{
  "norm": "layernorm",
  "attn_scale": 0.125,
  "weight_decay": 0.8,
  "doc_mask": true
}
MLP neurons of a small language model. Each row is named by its layer, matrix (up: input weights; down: output weights) and neuron, and shows model dimensions 272-367. Each number is 500 + 25 x the weight over its row's rms, rounded and kept within 0 to 999. Numbers have three digits each.
After each neuron's rows, "fires before" lists the tokens most often just after its 100 highest values on Wikipedia text that the model never trained on; "fires on" lists the tokens most often at its 100 highest values on Wikipedia text that the model never trained on.

L8.up1942:523492488531519505512491511495517527520558498521458506494522476508508498488498507472490464504513499519508468487534522485499515521524449509484505500476464516499473570510498508504484515564516471488468525498565522502545510494490480518493496518463540491488478484473485537503550528502538502491
L8.down1942:512477503498559506505507500509522489490471546487520479486494492476493532473462493496488501551464517516482488534493534551494492538503538548495484477474454472521527526529493509522465533517528531477520548482524541510496505497496505461517504559479498507470509495515509500434471495498485498496
fires before: "|"
fires on: " |\n", " ", "\n"

L8.up1026:542460496546506474465530494484531520517481511518459480435496535522516532537495471542466494543515510502531482426488459459500493505518482488474478510430492504463485511518493501433503492552460513530493516444550527507475457462525485486501532511491501506483505494502546458483491514520523557505
L8.down1026:488473517491526445487505500505507515528513498504484512484492527529490525543527519505514505537481505552532489462485490507490499529488502535505518493470515534497514504480478526539522484519510529469505490491536498507511498457486493504528466533553484499472535475504489512457507488524537467535
fires before: "-", "|", " ", "     "
fires on: ".\n", " |\n", "\n", ")\n", " US", "})\n"

L8.up2320:494481515517519487543544468475538482495490475520534504509476530495530540513487525512494501536521535511506444494538515448452524492422488530556473473504450460514493501490519482531536496509528479490504461482506473534494481522488516487517505489481525488505487470467493510503473492477513522533
L8.down2320:572516471481492471473452470497506532519524473489479508491496485515511500503487468508452522466453521529509486456508493547508480521522504509500513526495483488502563522464478534466451490508524501486490519472515503497491508504479459514504510520508485552484487447521530515504494494538514476514
fires before: "|", " |"
fires on: " |\n", "|---|---|---|---|---|---|\n", "za", " X", " "

L8.up437:492500496501526483490504543529478534463514526488482509504507526507488506444501493484500499483528523512496501498518484508518495490518478509489463487526519467525483512551499477497481496510554490547519487494502508483501497494565477502494489497524525498495499451451508493499502543487528519495
L8.down437:501490491487518488517501482489500525501479491452509481504505512520487529518490543520500501509511523516508531473534493498464486522549490485541456530505513494471525493506500517482505464467525509468491459536487473519519507487487465496510517475500495516491530486457508493504501507544463524501
fires before: " |\n", "–", "1", " was"
fires on: " ", "6"

L8.up2539:498533539492471501507503515507480475529478493450472448518501501491509491520441484485554518542536534520539460509523494496517527508520491461475454556494442505489473460503495508505471512485530457521513508523539533501461568508539471477504515501530461515477503486534481538492480507513527461512
L8.down2539:477483491517517504488473467528491517469493498531498488508505494488477466500492484544531505495553491472496505480463520533511504504516541492499485493469506496505491524467482479504521510536503487527487440525510508499535481511488498519514522482455514485498491466483494472501487452523527549500
fires before: " ", "\n", " the"
fires on: " |", "202", " for", ",", " January", " and"

L8.up369:521519482524507503523432506562517504487487440546450498512504492501489511517488480502546518505574564550489495494484510502507446487490482469502500470512468503493506505474509553508521466544521485479470521480517557496493539502526481545482522504488509489487514547502488472507502543513557512472
L8.down369:513509498498536482454510486493514503517506467504495530485529531474489535446487457539457502551432550506520500474494510512473525502511543551499467526506477479480504479525477493476440498536491505538495522493513514515508534472520488503508514495481474529494489500504491484484503497516480489467
fires before: " "
fires on: " |", ",", "aged", ";", " to", " June"

L8.up1051:477475492469501479519457477524495501513492515469502500493530499460507512518459527517458453477502500478489507514503486513489552522462497488530451457522519475495497484491493450507528494478524446504487472502509508502504475478538537501476495537504512505517527439448505543467484513498528502501
L8.down1051:495517529510501483485464538507519517528497500466513504545477517565475511478525522495480499489514469533493509483481468506500510477528465457503474491547500504520487505550471489481491527521501489502477473465497467517510468498538504513513561510508432502476492497487527494546493477450508487495
fires before: ":", "2", " |\n", "3", "|"
fires on: " ", "3", "2", " |\n", "4", "5"

L8.up2192:468500491532459517505486513487538516453474513485473546486511527526469484466482455533519496487504494516491471485521480482524503506475497457530499445461495494496478511517462498492496483532511484476521532456494513485483520538508521495514453491500527496503489530517522500478498483524520530483
L8.down2192:537513475523486486530485488481480483498472489483536520528502514483483503560503479473515497463463518498496482513487475509497493508479506471494453528511490547536512476515517511564494520501512478485498497522495452532489469513470538515491542490519440505496528462503525527464512478512554522475
fires before: "|"
fires on: " |\n", " W", "\n", " go"

L8.up2556:521527505530534500498514545531519532511502499544476499491495499476504508560492520516487465497503514505505481486480461434517462490507498568528466493467459489463529447528472508481506467539516529508487510494512524479508494514524484549485489525498500521536492535488509509500507482518499504482
L8.down2556:468518514541499474474470482521514486505465463489496471430498478497523483473491481489537533520520492481492496481529531475477510485505489504507514471513470503510483486500502488477483510522515517473496498499499527505521473430472512512498494511501503517437552498491497514494510519564500448488
fires before: "6", "5", "7", "16", "15"
fires on: " ", "–", "200", "201"

L8.up1240:541486524464450510502480473496506488484493504471530487477506522518510494531525486494496468525491506517510487495497514465495499503497489496557554467489465522517474511514486498464462502524519501505486470499543473552520506493465528486475502509427524520504536491452533484517475483482522476481
L8.down1240:498523431477516519497474474504502489517493490485499501488502524509469530524528498544504518482509525505508500509472507534499493490472503537525506507487530504536459521495516469530513472497457525525538506502505487493476518526482489528441476507537535543536472472516498541482463449494525503531
fires before: "|"
fires on: " |\n", " P"

L8.up391:457517511510495483510505519498504500475543499538534481474485446447550502536461488479464477524530511520550454469496470538500505487497462513500484485500473498527526502531506512481503492507470505505432489482493498551495503485523468485523504505484500521496507483520530502481511499476470514456
L8.down391:503532483549519470506495501512523576468515504483472449522521499495499478492478479507481508508480529504452509463527495492497500513497493476472516467521506464504483530456501471482535535505496551534492511467497500517498538518488471531500521520527494493475513488512500504495502487527500503476
fires before: " ", " |"
fires on: ",", " –", " -", " and", "B", " |"

L8.up40:498495540461508534496471489505486571480541462492498510474459523434474508479504500501489452519489523500533535500495472476518489473496500491524461521511537516510485470522494566441504512497532462524484453497473501520518525500518490470535531501489484487476493499483516497515466530461507510467
L8.down40:538505464501525513523530467489517493511492502550521517573459464509451516482511468491527504452490448513468508498493480515471541563471520497501463513500479541515511511469509489524541513540480494508513513476496494513460473522461529459500489505526494478475475497491460507538540488549539521507
fires before: "8", "7", "9", "4", "1"
fires on: "200", "197", "199", "F", "198"

L8.up1725:474486510531498535483503490510514515515464512494538531469490489423475490476506486523508467537492474516524542448508481523468502529510488515482511529487523484470489489511478475491478489506503483474534517433529487535497489456518521537515473505476560475504516493488515496505503519499532442511
L8.down1725:508525524523489467499496532512501562500500469488465472480535496577508484523483503527524498500508530490492472489541505568476483456481529513494515513500512466503547502517545489487456578497461504533510503529482481507509531520467500529469493471503487512483506542458461485525511468452473523453
fires before: " |\n", " |\n\n"
fires on: " "

L8.up1633:478501508526497504506508520468537530506525489532507498476466467501498511535463463474475496504492522514482463461526484501506554475508467509550529462481483503497523499493552527475501508479516494517488505530523506476522551450517489495491515490456463514504505520493520481509501490461553498492
L8.down1633:486490451561494560473479495515535524512535483552461522495498478490486530475525533466523553543494505517474506479462483505529454476503479501455479489500477492508520478470504515462496505538467518516454484481470517505520487492496521518490508501530472495502501499521480548496518474517449479520
fires before: "1", "11", "0", "4", "21", "6"
fires on: " ", "200", "202", "197", "|", "–"

L8.up45:536491504497549478454487506533515538487485480507521519477494499502490525491529519492498486463471538525513493514470480508517519506488452495509520484510495510464505486491507536492481471581482447460505465475564502458465496442488479527513545458488468557505450534497528493481505470485517452506
L8.down45:517527477531506518475485489530503536475534512490510497497492490516431509532529489545504536525497504535506449511433518504498503501477474490516514514448476529462489484548479502539536474539481470514535494487502496503484490498430553482491484493506435485450502458490518477513503519552537523531
fires before: " ", " ."
fires on: " |", ";", " about"

L8.up2150:501506489475509500499459514513495538462487518499526475509479494554542468453480471468511527487509496486488526511497516496504496560471487506487497487496496502489464493506472469511500507517530452493464506469517535520505522473520494561497455514468483499481478487505533526504559528451502475485
L8.down2150:489471490531482502499521470470529477495533489497539484494502493470472487502542493508534477513543480514523509502463515507515502473518511541546502520517487508477508545472533496528482527522540555464542527489488479548478454511512533514524496528462532461478516484496486506493455495516522509533
fires before: " |", "|", " (", "limited"
fires on: "\"", "|---|---|---|---|\n", " s", " ", " Un"

L8.up530:484479454506495477496446539559489504472492470490517529480560500508537516496491481550516481514536502505516514505518544532517496500474472489526472509489446498462485481513482521522520496492497469519480533511483510524472517465499480494459473531538515546528488535524546520479512497500483487526
L8.down530:532538532480483496531489506513468499517525517473447527504498447513499479516481466498500526499515507533500514459533524476472516502491482511508505493532490520514500479499516484540501467512531512486535480555491485478464528482500498532473504510522510522530446494469489495496525497562454507503
fires before: " ", " |", ","
fires on: " |", "|", "é"

L8.up1152:504487473516554460532513521471530503486524536464458450471494503452490521505509499511486448521473503535507518460521539491535479520505497509528506514517483507467484489538503474509510462492521507517520508454508509506509526501485508490500479494495488519493530475492493512509471540507514493508
L8.down1152:467538528492473501487493491486478493491487524514544536505546505502481524532498499487494478548520523548508526498470498503495481483519506496513544515443507532515515453475512526496530519484490507490503511462449478465531534528496535502430519479469504521464537491518473580473502483487524487484
fires before: "8", "7", "6", "9"
fires on: " ", "200", "198", "197", "201", "199"

L8.up998:482489472498477499514526527479510494448527488488481492492429491540520528549533490537493501503503500536514535485530479473501480506478527515557504518458522515501490475511481492468463506498516472495540508511498496468531458506510513561506468473503544518533529525494473487537474498476476501524
L8.down998:501530512524538486460496534535488488510507515502469509530476499467505500506522474476491456473498477473492475496514537478540486535530535510523520488508511558505537509445515506492500469515455536509488512491510533527492530456453507489484538506519505530515510479506523485525482473472516494480
fires before: "5", "15", "6"
fires on: " ", "200", "201", "202", " Par", " par"

L8.up1927:521530516537507500522470501467563507496502525533460488503494528505465481517504518526486478494499510525543455485503494540530457532500509476515447486470530519539555490515495510534492491492526506480500484479560525477493501462485508470531516503477514499478535439523487516484503516507541507506
L8.down1927:508510532466528492459472536488473472527504462537504463519517497496516501468479429483505539487489522519471466520510500524473546465489513520515472473538465514501544490461483457496477523512477534484511511528490482487491512476495513501521495490510473510580488470536480498479509490502518513500
fires before: "|"
fires on: " |\n"

L8.up1880:500501549520502523491464523509497505497500523486502527482509512490525492501506514501522511516506494497534495499503459517488514528482489535500495498472465464500467485506511546488490514518485505535491477454544461517544522480554526500520467496444527451468482502474545556476488464485472513481
L8.down1880:518511498496522550485519535468510487469459491496501519487482525503493500500477501503471522518490524522499504490500496495507528462510504498480472499518506493487495499522514486500470477530489512450523476486526503531519513529481500510479524589510512486510501455516519542438463543485532512482
fires before: "|"
fires on: " |\n", ".\n\n", "\n"

L8.up1591:468517521484496457521500538520536494515487498527462478506505507502510507518527501512468487559495492519506519489526532494507503494479515535476511514467474501502490554504493501542443519530485480488487554504475525461503504497513484504540552483503510490508477522507479541513486463487474538492
L8.down1591:510495481480528544531536504501513497479523509551451535457486496503482508488529550508507493505543501469481493497486521544488557510490502509489460481501519483473559521469497505556529489494498504503515499527510465517499499482481507485529493476480505511521515508470461521473498481536400529483
fires before: " ", ";", " |"
fires on: " |", " L", " D", " W", "|"